MLP neurons of a small language model. Each row is named by its layer, matrix (down: output weights) and neuron, and shows model dimensions 144-271. Each number is 128 + 32 x the weight over its row's rms, rounded and kept within 0 to 255. Numbers have three digits each. A neuron's up and down rows have the sign that makes its largest values positive.
After each neuron's rows, "raises" lists the tokens whose logits its output raises most directly, leaving later layers aside.

L3.down911:089087119113154155126116105128128179103132161121105157163051148158149144133141035144136178128109146145217109151116110103041081182101144120122105164142139143180176169106135120163088152167152103102137143111106155146087150130131059077132108165099144103097130143174157098152117182114157128114080130091127114121110092084117094143128146130088181142123156108074165106131118127092130158146102
raises: " on", " on,", " dating", " On", "idel"

L8.down813:191128144083137163143090134067094129148128076146159132137075151167135112154182151143193070162115150145167111127138186097116094130112150120132144124108128109178192172106139176096123124170067112180155114149133151114102123129131142119123155157111096157109110142119144053160134085110115149117174177207131107136090112137143127132137107155063124153146162099091165142168150154151190145150133
raises: "ter,", "ter", "ters", " Islam", "acter"

L2.down1125:071099120046164137099137134116154120219136157094171147118062118129112076124085147089207142109121147160118101121116111102108058161179164128151114167126100137161158110135110092155141192061152146124018165122135153110163099137167172106105133144131197084150137163109083164118119186139160168099131140098140177174095128087148130161126127102173125092114136089119053076160086132099117081139132
raises: "v", "oes", "oe", "o", "on"

L3.down940:111166169139136088107153130205143180138146135071140116125058157175107106092191167126130129160133129088111147145066127136123173129166133168169096119167137112114152115165158108185184147116110152162117098041146107169166080131110121116102123187169141185157125096086154176150110156106122147093095155145164153147138145135111064078176135162142152148092174142136037179179182152091147049146087
raises: "ect", "set", "ected", "ens", "eter"

L2.down648:145146172159123175148092133083189145196144088101117187120161159138131136163078087132116106101120126119103133097081173115074120129046145161177078156098146211196148139087168141096090119142110147187168182110108140142148103128115128108125093111124095116173118174143094136111154138043058133182126116202106094152152132161104117141176155084073135164122120136120174190157105086118143127142127
raises: "uses", "us:", "us,", "us.", "u,"

L8.down983:126164102095176130112156137137150163120120141152135116095083151116138135128114129156075100103074078106153099104128165133059108162107130098130129150112099136187124167120128106097040091122174120178065087053102133134131120170125127103055100113096082099136168168169129117173137111069080127076169180176109114123176165153144122154115098165072067131105174118126180136187098097131121122184132
raises: " it", " he", " they", " she", "aux"

L3.down128:148076168196094127099112060157118090096075121152105139154123139147078168142147178126119098162139151094154109166140146121122190215165148107118074143206053154121139121100118143140079155109233251115203179160147136087134099124084116160127096112140109105122105121136179103135166166087133101177150116114126151115130145061166108091134140114138169091047087144154156153065080104106133069150079
raises: "bur", "put", "lying", "right", "do"

L8.down275:152167186088144181186146136105096115121110189113123194085114138119159140108150091075074133146170107127155149102106099107084099109132168145125140112138118139068145141152131091139112062140168117134150121126192103070154146160163151139100133121087096142131148128098069142151123131064087140119134092099118121128129130136127155098152151133147166090083138169065090192107149158178100137087128
raises: " “", " \"In", " \"A", " \"W", " \"The"

L4.down412:094150139134111076098181153086238121142136169121130149126086130158118136141168110140113147114066199093125157101126109102087044134191158088174142160125177120120096160143073133165141084167160110070164108150154137055141108106125131146074112135150164131125140125094104075097102060148119101110109113167112101099128103167079115132172121090141135160144134117089214103142166175140058109110164
raises: " childhood", " they", " he", " its", " it"

L3.down195:192131078049072169088062153081098140112130153193078126095155141159159148097199130143127117183117139203095132184070174185106116145138106171099110137141067093091199103137112140146160144121164158134104091170094174075134066103111054125119098100110158087117071126160124156080127136141118139102144097168113128127113102145212110156068102129091136153107147151157146155148114157156108063186093
raises: "och", "ex", "ef", "eh", "et"

L5.down141:128084124157104091132118073111100076152153070167138074163136164126118140142105136164120169124148121139181086130152089149030121117105183147116100167103162142134118128120092127148138114164164148151129142100137131105165160076196125127126106141149155099174165141133138157083151123172148120112176069175078122092100096159142126203050166163112128139157172168134098175119162152103119130209158
raises: "igh", "ments", "w", "ton,", "to"

L8.down290:149097129093122154095116092162219123144137171117170101116159141051096102115096097121119131099076165124087112134101152124130125124172101148142060132121116124097116151122114151134104154199119094079121149114122114138095115158169092100121139128146146133128113097124137152081105097139173123131164128146138158092181138105159109136114156131085169171114072209153086108143096120136146102118086
raises: "e", "eb", "e.", "ep", "ew"

L4.down915:085119129107093087170153146130156086111160131088204138044103171102028143122152157094155126083090064157086173107108099113121178144113152118070145126104109113140123143136139182095151121198116156084128144135105169142093177119138084165078162161187141156122088212138150118143153180160166197148119182167075142110179162115097120112147175065168106062182097058089210165106101103138145136147135
raises: " particular", " notable", " more", " unique", " significant"

L2.down250:119119153134151124113056158141113166133131119124110190102117135121123170179148110142127103145095181107101147122113150111123191064149131091123088097119112147108106170150148158184137080106112127115074128083139167160159126137098108144117064183111124194132160143106124106123084141128083222084154084128107167140185184088135149082154129179127152113130114155166137187140173105103136104110093
raises: "ense", "set", "sh", "ens", "ended"

L5.down332:139092140094087130118119135129173188082122092105147131095124135119150144128179182168132149138132192141145107108106127120111070072153143126130111145132107131128157140124118139095148076125180156081117145103133078134118147137144184201146113176143114143182110110107171120157113159139106140121105135087100116121121114144056069163142170127168097114131164148156255143133116177162104157110113
raises: " however,", " including", " although", " which", " however"

L4.down1202:101136079134157135153095109077172124126119150141127161127100136095138139123078148130162131097076154115160145135078154140151064133119149135110115143127072167183115056115142112127158105172196087100102110105089108102145109223141169150189124155125102060116143101111109113150120115119125081107118191123131118075071100113136117116175113124161120162197096133150169107117130093106135090154130
raises: " well", "ym", " shown", " part", "leep"

L2.down390:098110134145151150125084072196162118122111138149147164136121139102155138129107107167098136138131170197109150121140125174127141086098126113136130206137143120071115106179108129120101120125131132061112105064132159109108193126106100160151074093147119153060170174114134159115166096064105106082164178158146093105125078143118027113087173112133184121056150106119180131158134103081073140112176
raises: " States", " Kingdom", " States.", " States,", " Method"

L2.down256:157072168125151119122185118142145146124122101171080125148103123103120137188090161160161104108071119183128124137121127141121147137084149094128131162132096147118179132138165110124138105110133127173084092116139192146140165139067147101054081166142178130150090111147083133122189147092129143123135131066161124149118092127116120098125161128140116197154112090118251119113100117148147142086063
raises: " respect", " regard", "hold", "standing", " little"

L3.down0:127189112045126076091084138107151158090095058086095096068160125134145175135130136120103180163140125162145213077128096039134127113097127068159133130111126113107130161154103119100142183169199158102117137114157148097067160141120131152163092131067096126117124099137120146144136101159173149165109111127172115011146062234163106118134174163115110144097150138091126128167120179148162108144140
raises: "ames", "amed", "assy", "anded", "iger"

L2.down807:148110111149133070136084077137162138180148105135140128128116155113129153066127156130096129151214138106201095143141128082110102100124115085154130118128162109112137093099132148164121103140106137150133160089130146162117143043141064133171101154134133146119149115098157133095020157153210107099138104137143129117119107132124116098116093129102156108104099158127213171174123138133078190192173
raises: "abric", "ly,", "ive,", "ly.", "osition"

L2.down373:167093142123142085093115112105165180080166084131170164121109152155130160151160153135104116151090118148151097116113115150167117120124133118141080151085111115129149195106125012097107126088147151032075134051134165163164101109110169117162189138136184112130188084136138144139089113200114150087106201101150108081098141131069026125166111077156128129093113185175149128180087143130110167078161
raises: " thus", " therefore", " vice", " finally", " so"

L2.down1193:095165120113118160099169095179142118128172139132194124139121128115090139109107100174121067137057121133102097113089125138157112166182103147122160123107173136124122085108095108132122106190059088028191142072107146145160129154154141127109085109164119087127155108144141112111134095094113105107134118148054142100095118167165128147151147100143069162074124121130119165111139172199154130120151
raises: " year.", " summer", " year,", " day.", " way"

L2.down93:109122142097089118131092124172140171104126134079154124133127130140086150125162159118129157147173152111106174112144093163117139144144132104129078128166047116147140139121140091108130125140167148091140126113102101136130150168117157181129117112159130137149114096100078061133129124135156122138106145106100120142106084166089098128143163075155120108145113148135255103138121126161104097096136
raises: " although", " including", " but", " however,", " however"

L4.down1015:133073103137117173080180217171117118062114116065132130134141143128139134119062154112106175118095094093122190115089111122106107150128170100156123122096160152150102159115088085151135170086148099175154154124109118112077128131085145131137184155136099177189159117159061185158164143047157156092168058139165105087128044155176022096107143141153095113148081139172124124126116120054119107154142
raises: "me", "mer", "ren", "mes", "r"

L3.down339:109153082157162069152160118158116125089206122070111148146038122150112086098132076085164118137133081129170134119061127134155134110132083111069144134101146172130151122135107132149133094164132166107092118122118182140163093078107162183154156150156079187133147124148124117113122091124153112132140120144073073169104141110137095151165133124147130145185089136152255123082055066104110134148109
raises: "-year", "teen", "teenth", "-year-old", " years"

L8.down967:174112094164146128119147132132145099096120195197210175162166134126111135112094138090158138107141119097140178116135140155141155171153163139126147142127118104124144138207132145110083112085149140091139132078128135131118117146037091130134123150057077113162063136116147083187093124107122151138107185138103119092145112127112130133145174139132116137145121177135174157116181154103158191121129
raises: "ened", "ening", "ely,", "ely", "cast"

L4.down738:122151191123139152142122110163184172137134106133174129136116134132131133109102152120138071110117110148156167150096190148149114162139160116147158114209088152120171146131147109141140203090163082146149145181156130073102122117114086127120090122140134110094109155207097099171141135163067053124107114103119149101150148181128112131157136176126117098068149157103111162117188167156130136116067
raises: "ienc", "y,", "t,", "y's", "z,"

L3.down16:109164157064114093126118097133132092152078162135123103108106065094131056155151151188124111148153181129159132086127122099128152073111178053074124113110172132184139127154079088130104148141111109094134122117114134106134114103137129115149127136084119192128124127126184122130182141117153105096158146044116122147110088088104098056110139099161152218144172107082248148130114147139140083084135
raises: " on,", " on", " stages", " childhood", " summer"

L2.down276:133121122086136126170176138100112087101143139098120151153139091137148144138153167137077095077093127102122100146155107101127180187112154127101143137110084114139107153083152170101146121140092114059119141077164132141095132135146144135149125159106062070122158145214136099142208155072128130169142153119162134131160092136158128099132127109196099188082062149082020065150158147112152172170211
raises: " they", " she", " he", "ell,", " it"

L8.down1265:140121197084176189125129131096066122092105116092163169126119144102068115127095080154071133068071106098174146113135114085040128170129122141140126184103194097166041172118135125143105135114077145082122136121121114141154145143137085096095146147167130103143125144069173094162129065157118061107135138180113038094088143149144155135115103164098127127072104123125121091116121158128086130170178
raises: " it", " they", " she", " he", " it's"

L2.down963:110130157086118119109169094159160114088155130090195093114116170075182141135149148106074152197112168127090152106141177111085138086111128103151174089096120127064136084127119145119157073183163127143182137113108126130174209159200108134137108133190168174149095074185170097092137111146124109107183133117152180138164143155167167086085101123167095071166130160097071125187171134085127104080146
raises: "asing", "ased", "as", "ase", "ts"

L4.down231:129150171069108057116146130104109114113098133110118156192076142138118140137129127112110077097151111105118085179179144140121136102126117093128125121103120045121125148149108070121113098086121107183075124113106095099166124159142155113117108115127120118097098117160089195138089070140117129099138164140081092200093102080144122142084183118109123072088133163147163125104151109147124149174108
raises: "ams", "am", "form", " Pra", " Emb"

L2.down1052:176115131095119167161132117088159142119131157097135142134124135119146100159119097086162158142132132139153161084136127089163183103163160112162111174139098159112122145157156129123158163132158100124143126068129157112075138133105144130139107106096198092096152173164122141093143136166119156136112182212113137088118150212086143135112122080158156127162126122105219111135102076124153087121208
raises: "ward", "math", "wards", "ever", "mark"

L3.down492:079060153139089108171123106086108102191159100118131104129179078136161142108120130153076209116168138109145098124103148133145142156124132119153195122182127114119062116063159070061136132132121125096107082154141176127134135075135104137071111178158098193084158165145093115087142068109107109093163097132081163173186129140160053139139144103105096101136141155085136086163097125143083102093180
raises: "ided", "ido", "ille", "ests", "ano"

L2.down631:128128134138117085118102095133131144077150150112121124120104164101127104125166085097132089157104174131182153122121102078110219158172174102163186147128124180141064096131114147125118177126123100145118130120148142087102131168199148166106093159139172129117130109138133153151115085105150082158110049119140086120086164195108115110130156106156183137117103138153135115107103183102079135183155
raises: "ath", "raw", "rack", "amb", "a"

L4.down307:145154139116101110136143181154146108121067093159123175133133153154131125150117122138143154105149128089109166181165128119120099133136133157167173118121114126092089149100093097143113117136172127125153111117050124050087132092133164139055111170141117159110128094087158182139132105135106055105130145167166137127158173137129057127055123161138120187125145166133164076136118140047165106198148
raises: "AM", "ng", "ach", "mb", "ony"

L2.down884:187160137144167146121153132154112160134210083137115132123121069169128119129114087110112099111120054128153182143101127177089173113083178091137140131073092102097136196141177120138119102129165141143079127078127190038138131150137138124134138122083090090124123127090102154138126110190116087122150161091113108197093099131183146138172121185036069233115080222161150110158124133104142187145146
raises: "teen", "teenth", "ty", "te", "che"

L4.down111:127092083095110071116073148174107113132041107103100152109137169082112206149138178092126103139147138106119117138135115138166170143149225101109136169137125119092139112137104139161136138140179157107195168108107084151113128144091125169104105108142124092147101106115158072157100117167118108193150102137092166119122129109121091070146129132133138146146083162124105181137147087065127112165153
raises: "do", "put", "right", "law", "cast"

L3.down1035:138119129109073141113128117140178148094117083076161140112116156107102157108182125161122145102138193130123139120112086160072101112159143118127108141145070137129132120127125132094141071155143122073121112097082088146128166174133175188147108150122159105157104147110144102160113129135116124106119120094102121120133118143113074141165156136147099108108100141193255116145118157167113132117146
raises: " which", " including", " Inc.", " where", " though"

L3.down389:126159121189086128132110167141110118086045102093092103166158153124156177110150128184177059124141138157117106152138155095150145120100147109120111131120157094075190096118154171128071106150155116051148089114135136149126158164183139167098100141114104151140164118119142158142138082124094056088164163085144146164136084099160121064174121162144134102120179125114080096191123128097141110163114
raises: "pass", "fer", "pl", "geon", "ve"

L2.down554:149109171124161149136139194068140124077123107070170116152082083161116126088121169120113148138129142164099201100119127151063148154103142136141145095093116120095159124121146121097089121159097174177124089144068121177119083129085158127145155132163129110082113151113127156177090163133098136142115130081150131102055159152097142088067154053178126107138115103079121118102126042143155148141103
raises: "-up", "back", "up", " piece", " No."

L4.down1016:112101141156110149088117129116193141080169104145109133151144110137109138129076153092109137166148124116131185111177138103176120111128173157090108198086085093133099178112150127155210144160119140139147115127142079173165119137060112132087128137182145173110177120120135159080186132113061169076132125129085165134104138098090120159123128104157095186178155139122126111121119142096116089139108
raises: "ctors", " not", "ct", "arn", "ctor"

L4.down528:151156146095128128232122063089091145145123109087126121155130110135138132140135080120103179111122124081148111158141102107121110117128084141137177156171167151139208112190142105132121086180173149146104085149115140131025106136125041165086089163129173145091107087105126134146107210098103117111072121079093119120144138099143219168156121138137142138086088145142065126139153083138134100139116
raises: " company", " company,", " producer", " production", " produc"

L8.down188:222120118132131160134100165095147087136113108073158131126162151085112153156097133119138183148091107150087134133148127144100098115086184132088103119153107167074146125149193148126131120126117177066140142116120096180151097107148165092103114142117103144141139139138121138088120100115114098124125162202124163099131108122133139093086081135167109151176141125144215163129146103081094101165081
raises: " themselves", " them.", " their", " these", " him"

L8.down627:145125167105167081143162107149125090158141160138122140124160128146136128104101124105091173146127155174098148140115120158128161118145184146156120176093160104092177145107136138102078133116123101070108167135169104116155149100145145141118150139115154167195133116118164138223138123124163143147111107110100096091128083117064078133141131133101106174127151119098196103109089163188142087152070
raises: " December", " October", " February", " September", " January"

L8.down733:098160150087124065111072132093092112122153115117077154122153139118190138119127168102057144131149141128167117080147127087105159115167134164116125094115170113118125098149164109135131129058153089112174091137106109041116159131115084186080121171128112135154104171125129140115084149171159176134087153132160090183157074173107144130084136104159098110091148096104150147134107184156120131057142
raises: "ic", "ical", "icial", "iced", "ices,"

L8.down117:145045108158130180154126089155168140074189187138107177138107103158142084158090151152102158143131136142118137112096087081115024166066207130145130122113082113115090087155136146136171089106094124105149100082133155127132123151138218103141152108107092106155154128120121112187122143129063127085147174127156176152186099167111159167116132098091163133104183147044252113140111237129110087170113
raises: " 1", " 2", " 3", " 2,", " 1,"

L2.down1191:195093135136142125069137099106166084095115052120116099108080085073135167122164135123133146116114086120159129115036181177156121121148170101125166124114098101195091147103079097081091099099164131124079140108153093138126152131107164162101073157084139106145156162162135156122117129130104121140143111143155119099102124109128185099046109095160173114137196157169122141098118098087041085150097
raises: "th", "che", "iginal", "ph", "bit"

L5.down986:150116076075194130141103152161106204138117126166223089174073186171168122114083188087136108132114121140108099173108133087104160113133129202167065133097125079141094080100101188140128132129136114053091106137103161119143098113081147114152117179107093115144141175157081125106144177142115090146124145102156159144052090147126102117123155121150065155171139178108139123104124131124140126159142
raises: "ely", "ely,", "eland", "ey", " renew"

L5.down354:107121105132120146173125164153167101142115107119093148132077115190115151129087115051139130116150175133145073114101150124089166132072146059126111159128166072076176118157124122133123131194167081101118165091100152055103070134119104082069125157118176098178080111117106158158076132094157147080116155130104122140184118119134109145094139132157135103144160139205138186113123135120077178138121
raises: "ences", "enc", "ence", "ents", "ence,"

L8.down952:076131137129120114119091113090150117081128086153127136105173143154120089100176165098100145159140143122117130165157112155144135161082183128118144142099119094137152183086118083126164084152129139127069132103106197097128181102082172151124088155172119124078178135155156069183082103150123128100150116128073060158154132162176137122142124127156072136090144137159109106124123164147117056186140
raises: " they", " it", " he", " she", " you"

L8.down1241:121136166132196169095091151063186128120144063103146115133085116098140165091152139111119163152110150114176093077126132166108123158091108180071121098030163113125102080134135138110149137157119101107116062150142148193112136147129111150104164109147097150130100126132155128133124129078169135113105144138168090099099111184083140078130127160097148117046160127060064136147152105075069131160163
raises: " Co.", " Corporation", " Board", " Association", " Institute"

L5.down1093:176097120129127047114184182091130132114113093083047193139073157109095161038107161112142146171101098141140106170137095136083132097145131119145125114102110113076105145139134125163200152151127154136116167140104177123157075095148179140081150112151149067151048112169132186147130172142099092145128098131098144154151148110109092102108102145102174097110140135028123119104138113133133136138117
raises: "tain", "ious", "ry", "se", "ving"

L2.down811:119127083159122123145101186100127116120127163068124135127098059156135080136114095111167171094144052170135106160119075119122172170141155111153133178100111116123127127175097135144136144154048143165158152148128118171119160072174129148093096186136123135157180142147150116173203179164073165127120167119095124119127152102180158105142102144106187170128191173120069130128143138109113149165189
raises: "w", "vert", "itors", "ith", "win"

L8.down425:178068167118116087099104116109118133118111107117103119139090082122082092091095154123141153100152133102119061123218139184108080158118165116146161157099130133113142103086174137110133119152133161182112118134111125153093174015137131155123101149105120135150168118137146153162107088131137150179134134129153154201061155148155129114122124122202096102108118159174172196145071126111094099140110
raises: " them", " them.", " them,", " these", " its"

L8.down880:146164152113197127122094121140112137124148109146113073128157153122106179140143156147092170146119100084167186136154133114124119150155135117128102100150181103130114118111132074109120101124157063160120082161159134112080129082098180113125094163117112095092088117147172144110140130125080138152138081116151167142084131140130130134067096143138123106159115162120000131100114097130139154122143
raises: " converted", " studied", " sold", " adopted", " used"

L8.down984:120153056168125134152106136137142089085129075075090087108113097156146106135118115120104174082078072134201064151134176135158100242077158107152127160134163117160147102107169130136121113127103208143116157139108127168159155126150099112115101184103182085147103160144126111074114144099156145147153066143137083084063146133111114122129143094135194071107122109114046132161145087184107128130160
raises: "ort", " on", " on,", "iments", " upon"

L8.down1133:110113159102109133082047131145106063140122117092171117166117131135178191101174098186121146152118096097202101110137076115119108155077117150132152088110080081045116116131098117158161107128135109117162108125108108135105111144145120122159113108130134155139118191191108101069122143157143075096193124163143126149146096159123142068074105153130146097128152123132140117087165112094110192082087
raises: "asing", "ase", "ased", "as", "ashed"

L3.down249:123119124155142109119096169099145132165133118075158140150072137143165125181174127107115094109074123101095092076123135157143149112103109078167088166165103107173184112111184089091119131150140113138152077169128059149176088112155056149092163114130086117176142144148127102113133197124118130079151088098197075157171131119122128135126140134126176105192139174104127182087126108073149091146155
raises: "du", "mission", "way", "vert", "ject"

L8.down550:149110139106098135102130173139084129140180160045108116180097156106119062146171121182121164106060121140147103120107146153099140138131187136166152155138163165105147110231129187144060158110140168075079126130123094115074120128104114106124133093128108148157077138138067144112111135156119093119129124128106101121159104150130156132086107145116105143112125057113139090114152160145163096142159
raises: "ble", "per", "ult", "head", "ced"

L8.down542:119149126125194135093111137109047158160091113066166124154119108114145132167106143138180097204103113146111138178089080123093137105059070147140101068054132157134151122141116168114163143089194150098141125138130162183104131156108127122176047145108093107109089117094140073121098170093057076121161114108119116101126083134092091136158107094130103176184166141095096129153156102075137134145133
raises: " Silver", " Gold", "old", " Bronze", " Competition"

L8.down191:152151042086115134222120115160131064153146154142152061141101113151120116132156082164133125159143113185169133100136144126198097082170095094129176107069127177127045126097177116126146147111104183120114068087073121145114070100143152082090156103140112124180076084149108085109113149183119111139147140084139087102199106096143151121111093146176094157066119131179075103086165120107148097143145
raises: "est", "ering", "est.", "ered", "ition"

L3.down1134:143057089183137139092131165091174074094187092098094137093132154126144087082139090162120119088108157110137114069065058147115199203147098120074123123148126166202148095094155147116141105121151092106110136073118093135088170088135062145154135107115103077112132083068147155179116136131121176090132137124114102108138129135146133154096125110151173133179117081071093089094132157172098195154098
raises: "pp", "pe", "har", "pper", "ev"